{
  "num_hidden_layers": 14,
  "hidden_size": 320,
  "num_attention_heads": 10,
  "num_key_value_heads": 10,
  "head_dim": 32,
  "intermediate_size": 1280,
  "vocab_size": 8192,
  "hidden_act": "gelu",
  "norm": "rmsnorm",
  "norm_place": "pre",
  "norm_eps": 1e-05,
  "positions": "alibi",
  "qk_norm": false,
  "attn_scale": 0.177,
  "bias": "all",
  "tie_word_embeddings": true,
  "parallel_block": false,
  "init": "normal",
  "init_std_qkv": 0.0395,
  "init_std_o": 0.0,
  "init_std_up": 0.0395,
  "init_std_down": 0.0,
  "optimizer": "adam_variant",
  "learning_rate": 0.00142,
  "beta1": 0.9,
  "weight_decay": 0.16,
  "lr_head": 0.00549,
  "max_grad_norm": 2.0,
  "warmup_steps": 266,
  "schedule": "wsd",
  "decay_fraction": 0.869,
  "decay_shape": "linear",
  "final_lr_fraction": 0.0,
  "batch_tokens": 65536,
  "max_seq_len": 2048,
  "doc_mask": true,
  "train_tokens": 528900000,
  "max_steps": 8071,
  "dataset": "wikipedia_en"
}
MLP neurons of a small language model. Each row is named by its layer, matrix (down: output weights) and neuron, and shows model dimensions 48-239. Each number is 500 + 50 x the weight over its row's rms, rounded and kept within 0 to 999. Numbers have three digits each.
After each neuron's rows, "fires before" lists the tokens most often just after its 100 highest values on Wikipedia text that the model never trained on. A number after a token or word is its count.

L9.down927:501449515555567473566493539558522444438508483519484510584537469521555525430451535481512490527470536464540532475422476544546361525611578507614484589529442516496506498509528487524475531448540408378507491536501478466595482514507510553479525479485449504476490448488574475403413495376444505566569416500618497609534444541445452545395548534487472513445490578456534453514361476419441541509410520453470517501583443594475522464604515397441545477545580461621499469495453487543570466445475491479548468441499492438534599542476471516497436479507503479613473475488435563497575484555442507471
fires before: " by" 24, " in" 10, " to" 10, " with" 6, "." 5, " as" 4

L3.down624:488466584486483487551421456494518535617529540472542468518512443532394529591509534512535553429456399526526603482562480461457415474591419550502499442580528481507522481470552453416488496490518551451496549548474508532387550624478534527403491551477563318474406460459513573488499553645541571558428500542583488575565365532517514479485571431493587524431406439507502454434472462508501488476465494468529536529534510513544531496544482511413431432500521488487475525518456523474463558554509549510501517483506544477489524554526510487448519616606521576501517588498493517529569499406498471482
fires before: " |" 39, "%" 10, ";" 7, "S" 6

L10.down349:507460553481444488501495498530514472510508513483574489544510495535489553438533430497426448515412545483461449471457419435535574478456561445479539422470527478471550510512566523563429434480499540464547492505424436509474558487567458417521571524477474528421510461508539597572447445476406451498518456528498489475520429562524505386477543451546506463511460493500547547488471611475452596524565520510396512559560494560502568515473481572515446508479498400503514420401454498513531509375481520530505471513489578538438586520561536559477436469457464459575454504486474468474485597590392420463
fires before: " by" 18, " as" 13, " in" 13, "," 7, ":" 7, " to" 6

L6.down580:475438602606533478550440472467483522525554532461392526471521526432533571491591446567523500505505547540502496476490589466450560469505528529418462456522513572496500482424467438465525545597559537534483467512520557464528417527545429540493480557508526575502518470517562377494418421449494554592505521592520568438553448561544431615395523472530564443490469487447393498500420573542445539440549460452512583532484473551512511533405483564443462430477432445470468527451458544515453544514540515514434506396456536482590400437509538519554485513526402565398525520468402511392510456484493485547
fires before: "-" 99

L2.down746:463395556554539509531454569519437487470482566456412485591443452530574565439644488507507525381527653530507514491560480557504508434466497547422458525511492416500459457487598493412485540510465580551450512518450443550515537552510453494513489623425482426572479452478495426548375485542561533441504461486558564567514540549471540477494503485454500474461503529547463608572384479498444461455490538633587533504492438481518542471528519496466480470467459478563481471518543498503488551421545476412440395532537535427479472502400504483457488522518528544528586528459505524534408463485522515453
fires before: "\n" 20, " Goals" 15, " L" 6, " 2" 6, " GF" 5, " 0" 5

L3.down347:572451549482499440511609472543589525499475480445529421567474512574497449578501515446586483481497437437540474528552455531530473500486518544457443518581537496444552378447614522467509477534462551564513509551542549512540492547589475489528499483428603494541448531496487582581474543513419445429528427484483460478499399455436586488480429522558493458466479481628482487377539460459487456462514422480514546549516461444440484618422512475518512531523534495516531471482542531564499451499454414529402477434435553538448518534470560437517456537553573570408521579464491520484605456539562483504
fires before: ";" 30, " |" 24

L3.down1079:621434500605449459458541488626435460499493513419520491524494463439578470539518504451496450526507489535404536398486590529510437521498583504520451548505550448529498464542407479451579570491518507431521531450529462403505584405558514558536546396466485472515490385465570452424504547397457399519557533455459517509537498531423507579526453452511498602557440563483561464484485522471504542533561491486507529568543556577457439489486464478464586474522482471538539545497448461581477576525512474508488534493521490495436555527484497577543395545514493534546513501490428468428432509560483533423
fires before: " |" 39, " a" 7, " well" 6, " the" 4, " March" 4

L3.down543:600473530506501528472511474495562470510556442499437486575472501555569545584525523418462485561519487515489511404541430439498520491595505231590487527388508475507554471435514479428580394495461491490504497505517393506479361440517550642484473499430435467471507364570555538511673526593535473551474546487501575415562494501531590492542569454465469475469502439423462496493445491505552545489506503522490497561524524575511473534533552487498494520568523451508491566386442483531502498441506504554496505555526536533402508409475545543511626496471433469539545506497541407508455446445470512495
fires before: "=" 38, "The" 10, "In" 7, "As" 4

L11.down109:497594591478514518466467460510424506528461440468548539442424516526490566505563519490538421496488552480525422442479388456465477514598491552455477511422634470472431519469553450569508567502522478497579516451552444518487517549582537486447525509496511455447448525500540504455369537509613501496499438456463532515536547539545594532494533443579461483527615545532492547479427510547496502482449515507580531490389540566545496476562590451500515472559511486464574531560531569471548539465539531415501481435504507476541513499477451562468497465487542543384510522419563509501448456450378482546
fires before: "=" 35, "\"" 19, "'" 6, " =" 5

L2.down625:480496548516482519560480534528504483606498548472495436454452434510538612575398380481546483489545506551424575540561450502512475497477437536476498559493549486583488472549433469588493511475521540418529567445583509454438448541468410478532524504515566514575402566493520490518457566448499632545556475488659451387489539423522544487531526422489473506536392479474552469520415516503485527486576417464505524594479496496523526511555517529486563491553450508498614368446500492451539461441450532471497575417501555505517588536637482505508556549472500539454385538483534499461509434528516454541
fires before: "," 25, "-" 13, " he" 7, " Roc" 6

L3.down77:514621397422464457491499486437532510484510546485544509481488561377526507498477467533468570439488478583471536547565377549507508601533456541500486487516472497526513497506495451525502530452485577487484518509477520500531537538419425384580431470425515574531441517438510494478409535471502500508536450542507515554460560498530508503540507507481464519467462471479527455533569490590493435471418579453572518568501491495530450446574571512497502572565548482432529536620535518516415443450475498496507435458507457543406515527418447525481528452544516459490503464486507525461559513425486504506
fires before: " |" 40, " /" 11, ":" 10, "=" 7

L6.down493:442411411535463517461468491432415533548347542530496491434544492519506408464478457437449467550494451489468475512510541547587463495533499524534481565445531441544518386485446447543506479567483474404472479506574482541446538501560458438495445590383487486523504536454548467439419519526436541492474505478555477437455478495459528520544450463400420479354532486556572447501532463436421458476473515484591580542399488582520547559476530519460467431544411506432585560496588443492477511531514585512517467414472499443508506565512529405469496483423532461468618493556436477483563497588544478569
fires before: "," 59, "\n" 5, " -" 5, " the" 4

L2.down193:505474484533489499439474536415473502494506476557385504421554533451541520546504469537640454424484417469563479516586403451532472539469547521473552574516542454523481611391560517539472546496459466525490598550498552445543580404522555517550510524582411497510447529488519492530409509500449518514513535413376479353540542509470532533591409473507531540558474474514532548536582563538510553504487521447512515514453528519492565527479469460448545563481537499492495422535467384456416505442470450498505512523503386498459478408568439550485579488476478500527382530523558462519526480418551445493
fires before: "," 29, "." 18, " and" 9, ")" 9

L9.down504:485589481447498531469516412482549508528482550524382465444491353570526501510596460525554525542507474542521543506476461543509569419477437533496514533603632514496509487433536511473503536600572525497468482498446460558548488479480524466521519553546562518410472563455431492483471442575529522523544525473571531560523538505541518535506500488442530497450495515470483531467474539422464498618533554507504565531527492492471382442453441516559546499473556542525441552567565460587459392474557510466631479398479449449523444483502448562489536401510486464457530614503563445461533446428430518538
fires before: " |" 35, "″" 12, "." 7, " p" 6, "m" 6

L2.down954:516439565585474575499457520494488520499458534478430459565494502502481535542477477530476459495544570481516498475548483433474488509492539400466458454552466496485475520532439448434480478457495495430504591473545547382493476551500441500554541509509498514454482533543531501519463571582491531612651369481544498409427521455523487564512506461479534524448528466497448419572567566556581593438567479378457432489528487546439521513589489513535500419471406524486496498483531393417444525490482521403408524515496367559442492542565529526563551509460513524496397521492490387470543553444461453521
fires before: "," 50, "." 12

L9.down882:451580563475463581512548433521429462530535536483535503516461498418583420544551522470474449408487449449418519424576520355605473478482518591359483515485498494584512495440522471560602499531494486480497471458539551387497501534522495575454481475524447500456473458495624563505504500484493381493579590430458477492436526440482481517463587509502427508429519515450443466411483477542479499551492519466472405468492507521431517493535498510444484524492543470479458586474546510518390389486522441559495625508481450511619476502547418536496516467539519477523603468461587482578472457482532510533
fires before: " |" 28, ":" 16, "." 14, "–" 7

L6.down243:505517495535501533514503495557467543528463475543516531520581431527512452485502545439542516462431521489490452531572540488484467441536411465428447465548409539492423491449476495479502498526418613444500546456529493521541444504517562415481437509525554532510481426509565450584545490451585498476531412384514520456475518475505541534530385475537442516428551490509477543459516516455605529449459464616546552521432501539539565518518529547475570556474431476520468494478462511536475499540427466562457472497480646577552526500512519397511481442440548522506514576443472410570470464561549554568
fires before: "," 22, " the" 17, " it" 4, " 2007" 4, " 2025" 4

L11.down749:515457501551428457593556544547531467466472476459510483452564462515415493550477493444453464426469434544551504636531531511577519523547483627457471488531568451545534544474528503444472586442513448472453561576466472528401492493474454475515523444498546489478527453490521501512485520491532550563460521491523512536480600446569455526447514534458459479473554600487480477520612529565610408550487509464451416580472529528478486507535356420486483552507478482522415440510426405498485437466525513539533435467523456441501519596386485511403542541456564587471510594399467578409663470549554415518
fires before: "on" 22, "s" 20, "d" 5, "op" 4

L3.down853:492430540489508611535452554507484575480469510599468568461440465477554544619464494577564357475470506563453533513547516511495408547533526531520525506499517524620501473465547513397482499526502448626498593505481600503534485467529509529468475467571565567600486507533492498527443543426516454541442604567494420538461545456473363539480455545466555512481476610478557476549498391393494547451525495474446506440489510475499488463515499540440551573545556498519508502480544564431520539570561448520579544490553521481580509511609485511482470484528475477525545559539450454554474495534514471554
fires before: "|" 72

L3.down196:432534450551530503546525510526490434422406552503460498562624536573528459516584481482587475460538533499448511647462572469504525513471571621572453458469482487582499539478493563505417481526469417479504407467409476533492436480465432446434517495455561447429480514472524520515455522524528455500465486485554568501551510513481582401536488418550403553538503471528510531490493448483634415450419468500427486483475446491398528504501436391511553527556504579469488531546478419478546480480483490497509544475508603504471635502481476485540450499560512469488531497561468482522506459510464455496
fires before: "d" 24, "y" 16, "r" 7, "nt" 6, "=" 5

L11.down700:530596524427570446474532548522414559522502470466477459476471477465509475513490580462392449510533540527486589535481519466448540522477490719582496507668475582499452448548489514467391531625515525468485458561518489549540560497477524404504558483592572484576466482538438478520270497444534512441503496494481529542494474454513435537594492448492533552461497452462428397488419440442508483493504506507472478476514537563533541518480468449502452413522534473522474504434478486531505502486545537455514490432445453500403455446550414528519392435499526476543556416513531484562441516515430553516
fires before: "|" 59, "-" 8

L9.down262:469483535460444410497452485528563570420471505419483507576519591576454471585506571541462450495494514498477526470428436524518504486531618438450581532539491443543543425459525509533537493467575511474491544424525482397429487460527425561432608573487516491503398325516493565525483472473461444455528457458466524479415543415469386449470505521414525530479472569489438518522541478464553520552582525498460490500555471527509481463522544487516520516480513540566429447490480526495429501462498520550567527534506549472572584459473593450591502495482533531550486632510497460548566561551454529493
fires before: " in" 37, " on" 12, " by" 8, " at" 5, "." 5, " to" 5

L11.down75:539535622501492487592497556592467486466505488517537570428443465472555517508471409525469580487469467563583614534526613492510507595471536529501511514538558502519474576535444494488449555395578508556526541562585496402532475390430461514539430494588573533416589470568498508490410530442536539482458515468555456528519511524517374390510478433455389541506582495465515483449484528484551534543475566455493469483536482465447501412566506478415501507466420502536458518539466591530440441424519476417516577506528446496478474477484512496544506449538530531503450550458515500360503502479486486450
fires before: " |" 25, "." 19, ";" 13, "s" 7, ":" 6

L2.down499:399608515493524464465509533492504497433554554497616462525455558510464493512490511584486527509480493473510589429549544439523440521499541553574503495470477517578532512481450493496501579472574499575494396538423554652531483650544507458549466397460540505441453594561528539474508531517469591548366523525416519564544525414446492490549473469493557510508491422460455593499475563565486507644449478499478518547506490469499495459480451564528461622474527487553452475531435543495478477493511486467474513579449466421509559499322465472498481501459471493467436537495486509517487530513479483506
fires before: " |" 22, " /" 13, ")" 8, ":" 6, "ally" 5, " on" 5

L3.down1143:489480435550530479532451510535496456500435444521500425501477559462556496571537467489482493509516460515536513445527387540484546530601511185481580481257473496507477533498510457454527525512488540473399510483446525526505316472443465614501500495497482453525506452551512513504685479508540484513454525493485504476567451437481495532539576440499505542507516475482525615420463473544503473557446484562538516516556477494478449513483489506506440589514544414459473495508465521495471452516509542544502458581522566500505546505509490570503578548486448601513453476494518414583536526500518528482
fires before: "=" 78

L11.down676:379457486456447544540475546587553528568535547524576480501506456565432460624464407460454497469520475504527607464545456487530573487424507457504432528437503524514567469534466471498505470503540480456456533459471559473531500488533528516401482601501446513528438509474557500439542423472454553454503558522474532518486568516516523634497410522459507468552560549587527543524558489512449446468462500525415394474532503455497458467418546481501580541486552475497419492463451394546502444505397499525573532444581516463465458556540497457525604445474564461468517500451459516527543480515501507386
fires before: " to" 18, " as" 14, " the" 12, " for" 7, " by" 6, " well" 4

L9.down61:578473483441534419502466442522400499576381509523541554513528552532500555515430549498454519562473552560438601443489536471522400521467544477435492547477498517378461542462585434497589517537533436390528471521548572579465436627530438525505419505556534530546487605570519536442418511542549461535489521502514491563488581439458535497554465501522547524495522481467461447548411465516445501484516462611522435561474519576499513552491400537506592484520497495490516412533474593558534572477520545489530545499469435455476490537451423538491631481482488592501492488509575491488499421556515580457
fires before: "-" 72

L2.down1257:531468546507422362492480564499472563512492441431517391566519494447465479536564460545479478536430478598519498554528461407475587511492573451515455552497533548464637527505522516416501558532557504502566423477548506565529534457436525452466456416458532453521474525609527527520487513584512568463486517533420428408493524471505478563495484507599566463477456476514556464475533469500478510484487447503535506486525619446426512459523484412552504525465593556512480471444465618520527561537502502474472471628497521519484480568506393518414418476461575461458452425487471481575510435496558579470
fires before: "=" 80, ">" 5

L11.down770:496500536543512553504567509488490490492573491506528546471589559450510573508539564534462406491573555541535492444485489496545527485616449604461481495525534498484513507492486512506526513528547505497555432573540440468510524538488560618534404591499449429439516494505590576429359494563502468485512521518504504461494560515396525511520551495555544507475531500471403540577466500524473435480459538517522509414481421460500479405434505638401512459501399564424539523478461481456483466507444448484558561482414454471446470511433499507481583462483508411461422548439562407581459545556439543545
fires before: "'" 25, ":" 12, "–" 6, " 2" 4, " |" 4, " -" 4

L9.down1145:527488524555555382545538532342447506537441474459448444506554489452433438535531448549457480491522455515521468434406520373470488447470520492531508496547467560434552489505479442411569443423539479558492420555543520469549505446379540504528453515560451449427514496539515438566437474481478465565523534499622538428504499514457565565430540488443545477426560509481518459523591553456415432525460468471468501451457504512564563526557527475447604502483532428465462507530455550507499549516555524529582530500472513495574529470504460490394475509512450550498522548475494551444512490432488510535
fires before: " |" 34, "." 14, ";" 12, "|" 11

L11.down513:478520470453490500468586530460470517462509545463488481487524470494477450561490442555525457527487434536547513476491530590520507521506583548563445477372489423487447562516554523488551518476457527464527500415361510488458555365549519458534539524485450507481567574436470513554534508500422452524443500482564422450480518493459536548561483523555501483506402414463538592489516476441587485472562586542455434461475542434484512470502468569576481525497504465558494428515546479521516501432415432512563488535498414455489441532468499512552597523476468519566494463530484493380510600463487500492
fires before: "–" 33, "i" 10, "y" 6, " 94" 6

L9.down172:521447484507472558518580470462543403433479563557516507467586515463600544482454411642470511478559384452527513435496552472508566455438555479511529477568526478572490500559499520533561460536555507539544467522540469511544610521505426393525486539480525438427442531566448485493577554500526454432544475493447528451492566544380516611563486498638489590566561541640553419531565552476487507476597478496407472504453519388468509522507543492440509535432530566451551465497429522461553533489526549422436504458458518476378487581489485478490529466505582577478477486518471479441470456422503538529
fires before: " |" 34, ")" 6, "|" 6, " (" 5, "L" 4, "tic" 4

L11.down445:535543494571376529506472482549487445415410522442434549495537509533435487479540491490508453557514471466462573445460499489493588475434498496564497471495515445505516459421536524496438451447541466491424534512452431503433554555562558410488602530493480464467500513546594537473296496474466444412390512468552520519504548570544478490492564460498551583569555453601490510506428446511534466507531596549368575478536583394548505439547535426477496448378473485565463456472428552477545563494566436527456479483535558469395537466496419462391469483492587534554442521471553525414523578437379444509
fires before: " in" 26, " by" 15, " on" 6, " as" 4, " to" 4, " and" 4

L3.down1026:508386464485502526529464481477509506546509348471520521477461505481540506489492511450486526546492464513552488433482445495443550527580456169511541486305452506505466458493520479569491536569507622504501441463561444516513375514462474632487526501461471531474527406534503567487736471513500466572469475507445515477542525448439478512566493555486425442518512436488482681459510441533513494523448488525549538533509438535457527416475482550492461481518482415463474498420435524474484463468548499467519397562529529539468513470560499567560570581456467527506449483530457480544514519545533478502
fires before: "=" 53, "The" 7, "In" 6, "As" 4

L3.down817:485557512519519543444462553456399505550492536481544459454500487524483488431496552565647447544467448497561562519590466499612461491441603534451560463512449445484464515648474540496462484494521550450496450418542564433474576545554444532409460441502529483577517518582482515471504487551505464490431445558528487538586512513413407585385490490368549522421524488484465547433493460554580529443546485473439502537472488497358423498491432495521445533557494510567502628497432533476460567509485528451509532479546494465435426512519535453503471494539438435540503508461527460517430479504476499492
fires before: "," 22, "\n" 11, "dale" 6, "\n " 5, " (" 4, "d" 4

L9.down99:498435522486549426362484486405461404453454538530478430514471499525524508508451498503511479512487447527481461384509499512525437412487517455540544561498522523604552493511479499485386459537557542388485361438439492484511411476525454572532561512447523570451456509455511514412435399488484428531611502515510516490487456587435515544536478493584564529536506615479491530557495435481461479495588460452534473521530411643550464588575509460445413489546525575471490563486562561483535539415576473498559518506416441459523601457616493514495479437491508448472546469456522483521422452540558473393
fires before: " by" 41, " in" 9, " as" 6, " to" 4, " with" 4

L2.down638:536560450588467450466563502514535486411451645491561475461556456438458515458528467437472474423449528537463467534457630439561493528422525443462529423477474467484540490480609533460476446456488547507547469448475587510524551502483533484584638537509454460588541594411426532454452436466481496506545502552604459463497464488568486589654472560512531496499528491510434462510511638481576447551437564399490467476458593424517564462497413531481502430451513509532483503576530469480558518540528449418512540546497472567519546526380455457529471434568499454493548575400520512484420410501487485568
fires before: "=" 64, "\n\n" 21, "-" 6

L11.down189:508466554555450595501449438525593490540532475443509484578519574499514387474546495543514513530452493455547496530503445434560416388531451334491565510536515533537545554507474597563492486512510466467571584468532472460405445447518494530568477487529576532466541498511564584536492515497527533505468562530509454491524528481517503460507477520439570518574382533505444597521448377507527556571513489399484544392490560516567526523542512564505555426487448551513475514519388397448394487406445572433603426518423465519384442536487481494563611537414544480524492531481531446480488493466437487408
fires before: "on" 40, "ve" 8, "ty" 4

L10.down574:486483551533473504489521510618514421435417543417533546498444502492475526470506571552508548475548483515546542464526609506546533554539503535514545463438429432559499460502609505577542471470596550435564425384448441450443501498591415602506445465455523429463491468621466587523480508544589575454465536506450557513458500512479424528491501507435587463445546471476517471523442536578498577575472622503435491438643468462569582520481460516527537533467535536485464456573386520540489452581441496439491592568574435425574518497549540517512475548492489523421550511478370445471507505509493509523
fires before: " |" 29, ":" 11, "." 11, "%" 10, " (" 6, "\n" 5

L11.down7:497478511454454480576488500447573440478559494447500542515530516468492553556516431539456558534508450498561512446527529518510531510617448563497455446493552468411527478485611467453360486528472509477525484484489493491500471539569498489520512470471461478378464519535485523432401525467449469436479483563563435478489427462544565422507546505537478537449480541565484532584479554419528576537500456495453538484458534608433446541509453474529496494575498491470518495581585477438417547441472486580474513509603436529447626513528465561407457462515463524519530559597498470509462519583426499439
fires before: "." 18, "," 18, " and" 10, " in" 7, " by" 5, " as" 5

L3.down1271:542598362470423439464461478491615543481569577354553483546581462514474455438562572488480438485452534522484587555579477405578535555523598453424462530450520502412578486547511476507541540509559585387461452516454517590475442531413489499531481557490492469498477495535539552456440515524495498412480501509505471473377487553535552498557543529511581554522563544505501452427584469490475484472396501452510482459526498537539570490560415476455469464458529464467551553506514557461522504484457480501513527525460470511464460464470426466446482491595524515591518544480419403470510589434482446451
fires before: "-" 50, "|" 11, "=" 6, " UTC" 5

L11.down409:563433551560574524465539457503511501594561563518423456420487504560558466530490539406469510510591458537485578468498429469390453538505557536560489530471530480535516574592389513472525593500477444502514596518601548549465459482494555536431582527573490461440590444563465457539613439464467531510438589573492485451389453492569402428514574482448542461529553535430514522518476503489475498471499574402442617540441547532441516510458488512544510582548544582579513532498476469532505466599507501473435491520457509455478476485436529426497546499500533531464412501525425436537568458597518539459
fires before: "|" 77

L2.down457:400481588577436497500451480575475485547509485531403531502424682528591495509479527470529438584532468501374510453506489466561543478458528538523492438594528488521446502509485525516522533471536467398511532507510458467548496456608489533432506456480505503475397463536575472586499517583451552532559540535525469467571532480452435602488458502480456541460482518553573499453484492433570494514571574523535509489491461567479512493478541460586439502562534514485470407483499552450506416523512486494495488559596618491540455545486395545610493627492462517517473559464501402541496487416480492555
fires before: "," 27, "\n" 12, "°" 9, "\n\n" 8, "\n " 5, " (" 5

L3.down720:604440454466454456434452506545492493496527559376576493484558489494491531537521616569484435497501470467500502500496536465484506508497554570494411495499516518482516485438471540509544545524537539507526419512520376488505574543488415458562577435500380492413521549509525548562336504553539500406491478506482447442539512477478503548545537441519490430559507479563570477533493506579462443498554595436522384529571467442546510398442437558424557460432418514527536446489474582469474535565454519472508486551492616559511511519462607465539510559495490512560552418483563479482478540603394556452
fires before: "-" 67, "." 4

L10.down955:432427496523494521481542497641550569560440564565493523579532475611518421525491554440485561470486484434479435482620424481576592536502457499444568512510517548502503587510576476458658402439568549524522504510473426500509498500501546525521482470514430555543555539526479496456577556551495442554381480527481473521523475554466634500441582459522532525492517459588485648498553533559512479561525441521467531535445502497555418490505521545555561479433541517537454496413446506542481512513437579468424451514461582543576552456472533533550463543603481463514522473396425414576556468497564522505
fires before: " |" 67, "%" 10

L6.down239:438504538552541557512423468469518498481472537469386507469512555458489518516420384419538494501485508447554480495527459589492429586554479573512447554515538427449523521471457467449535493535525478498516561392482469547551527503482498540530458502514483420501435489410450483540450497454523510582522544443519588511445511498489515528484468540432463503387430528603513454424468504420522563431493495533567408549512512606590572520506429558527444437604462419451541554515484530522490482560498459506499518474548383535421516522538445561482411547542487508495520549554428484562438558602471589487
fires before: "g" 28, "y" 12, "es" 6, "d" 5, "ged" 4

L3.down1259:521464497444507548587545537508510517447496456536584478540502485477521489630382517504599484455501514656522449504540443528565558499494493541532606442524511507560477460446538461563474547417469551488501422621569549450511552507507513493481516539459563449495476450486450571494442557558442451503460489460524476562579553436466563512441436496570406497494540394542506540510528426489453486501449517478522500490483468522389651616533574612557514519483474503518520523461548550536523455567522506493454442473533544537450524462495482538475541561501529525523441455496513595472493510568472537503
fires before: " |" 22, " –" 13, "\n" 12, ";" 7, "." 6, " medal" 6

L3.down255:483439470435500520418587494468442553468449608589513435445479621529503457493501554495434544488523487564519504517562466525590425551513445424485553488455505518516521494556543492549439444492548607463532551548578449529575534529471442525515552531480428593567605524525492460425569531563423385451507499523403446454523531558501443472553455431533496500593475511495496531573534589456560480549441492452433486479573539436518503497451541497487512566462483430582493482505429504507588608534494433537544518569523554450492456483501477422473539636538488585440511389459537377482506481601471516503
fires before: " |" 52, "ed" 5, "," 4

L2.down811:448513507466465492480494458501486609445502488535503521491423470475529623466556457534476433521479603462481524520594625497552559588557609540478453510503574421505489524436574522454441554554515509457585507492495505520573463434595506571501434441546459562608519477506504444500506456493545480442440516477516528469441519497458475461457472475518446530490443471504468499533473441483506590444532545475467493492526505412408570538541463490521506603520485478572430483563586549436518485495510465381575564530547453471613496486509569474483405438653509531406519487578437502485458496553569444543
fires before: "|" 100

L3.down803:495518547508447527498419484469435598491513501419661560485529524445567462395518489514422558490409493606469463621486492494516423607406469536557555487486463438461441475615520526560495526458514546513411512488568515437505523546547501550585525545493561559478499575490496517483542391559558428486515517476465469569485479485489459467486421507557518585430518516503535584498531562467466516503481382426537521563417305484448482573472550528491559497465512425584539538523525448477457485485530496425484490538450533408540472467477462505493494510529560549524473425482511397438453463593473503416
fires before: "," 31, "\n" 16, "\n " 5, " (" 4

L11.down876:499434489505521498502505481445427486476543511578518516583554475580417458535510493471432501537503534549540438515437472457589550498480390423481460523528476440529483552474449509528577515490431525560480510548355440589487522533499432477498528535535539502509523535497441446508363522494503487511500525541539504539507522556433575550472493456552387450552572492473469602507529544468515481530597548409664504490515524561471588532450505501492479446505459500368437528572443472439445538524493483463494488446469363516505426466580601491585521355443502539490552526417597415404534557427476503533
fires before: " |" 33, "-" 13, ";" 10, "." 4, "," 4, "eri" 4

L3.down295:525520537576530510449505513502411459451522535503512544515463490505468538469550529466427512480583514424506475494460565562552557450658480481583476526480573525493454440493443554498500416578438479453461446591426584548432470478503462558515543590485492501565505487499455565497453356447505460473534553421496520514532479513466558520491430409501499576555545545513523565467498526506550504558394458465507473580484478531512518500413519434458425512413518503570486467599496546496538614503528481482511504388469532324491494502460522477549478525446492583390527454433532557435500490490536465516
fires before: " |" 21, "  " 12, " to" 9, " 0" 6, " Goals" 4

L2.down1149:495455496487532471507492569442466531425447458441576499582560591505555528512579582438436388564504493514449564517493484396551495512424439477540519470519543424535429554464467482427450490625589418428448572449533479476534558503537510561423565469511379503523514521447462471493449487551597466516499493464427479500481561456509496472392537507492485497481562558522609443486498537566575494529485471507459542539518445598427500569576519493459398509481465418516383549562467639433460478547485505430535497511547493480430513520511510444488529400525554571490423458488457531520518406548479454543
fires before: ")" 35, " the" 15, ":" 11, "-" 4, "–" 4

L11.down1068:468479492471459497479517558523434466434499393492506464442517544399528490525622473521535561503490486549508522534486506443419471437470604570564530509503488500497481464581492547440594563551539384537522577531419468499483536510537506479431489532522508400470456442456461498523495538548528435458493493510493396601545521537493455396450493458535438455488502579459526507504507475628446486548518563431553521497461558440446396548553435511427444483478506636474520452578486520457439444552527445491582443505478496504489507488433473478500529439578495519487581482485478399530542440486535479577
fires before: "s" 37, "on" 14, "ve" 6

L9.down1015:543513502490422504494519483433517537512506490492455554385472374470593578510549465530524535561475503484446459527506433459403541528501542512444440468512469577615618520525457497483541500514556469473492608424402438590477591591539490527567480549385515498523460544504469490557515489485562514504454507536428631526478515494394546522482556470523517431451536577453507558581490544540509557508548352537480459517432565523474470459540493463443523551550547578426438491457531504474581509534467598472492482475539496431497466428585504544583559439511410487577532489534506455547538449453456528523
fires before: "=" 52, "\n" 15

L2.down1061:469411525570342476559532506506574583487526526408547582529512503499498493534436496535543559528412393562549507547471367457506493540473486383535548477499521506467449595573512484539403503576490476486463526537556519600452566501590558505585527481487386508539538461488441501488551562508491444527599540469507475486425533529428530478503450539477489546457577390472502477498472520520540515472687531514512514535458506512437506500338523566504555606516569467546557415456552518524542486562546396545490520497598468473415418494454525511423512527531510507518478410508568510491597416523459537520
fires before: "=" 40, "|" 17

L9.down381:512445546454506409479525497560486480492513453626553495609502488454575507504498578445467501486530582463479522524534568460457482497478520521534416552545504490549495532430496482531532466469495560465546438491521499448471650497502504428510587497516522539437528532482433567521345447465541493476549556570515499529571430514492450566563540480513489499506422566544450468554484472467494572539506497494444545506450469575472524542527571544431494497445475622555613523546501552580644524554484539523508522373507497506448474522477529570506453485479521510484523463427512576567525483504575486510
fires before: "|" 44, "-" 18

L11.down102:488534474499472570506502522512516471477550558581489526592525488524448423454492537438440596515498490574568511371515573582522529500483461477570625475541565519457552481510563560467457436468501493451452579425416438476496551493572471408404499522588496576439536488494590433465544516512466512486483471449491538476454552569499478511506509415520576434549549482511459505529574483551525479524541498429432535421580413472540534449515477532485519553466503587421500530572461493471472587555419527560512465469457548440468596512409450561587430494551613516471396581510542483459447522501536527428
fires before: " |" 51, "." 11, ":" 4

L2.down85:439481471578547467451547500537441436523446442505523521531459498518543528439524469479505464468493476520424582457517609483471511522483597489588443576566515496531537556406463585491547470398441523510544579529530466509517598403601560596461522401507421579469508477541507468482521509513457487457464465498504643506511504462490462514500497434496444498464490574528463507551492451535464478393614503503479479502583505434413581453540574421539446516518495530505376519536500515447516504459593480442428534534542471540542562521454517494512447548471518509536414477611463443441492423447528466519
fires before: " York" 31, "|" 20, " League" 5, "ry" 5, "ross" 4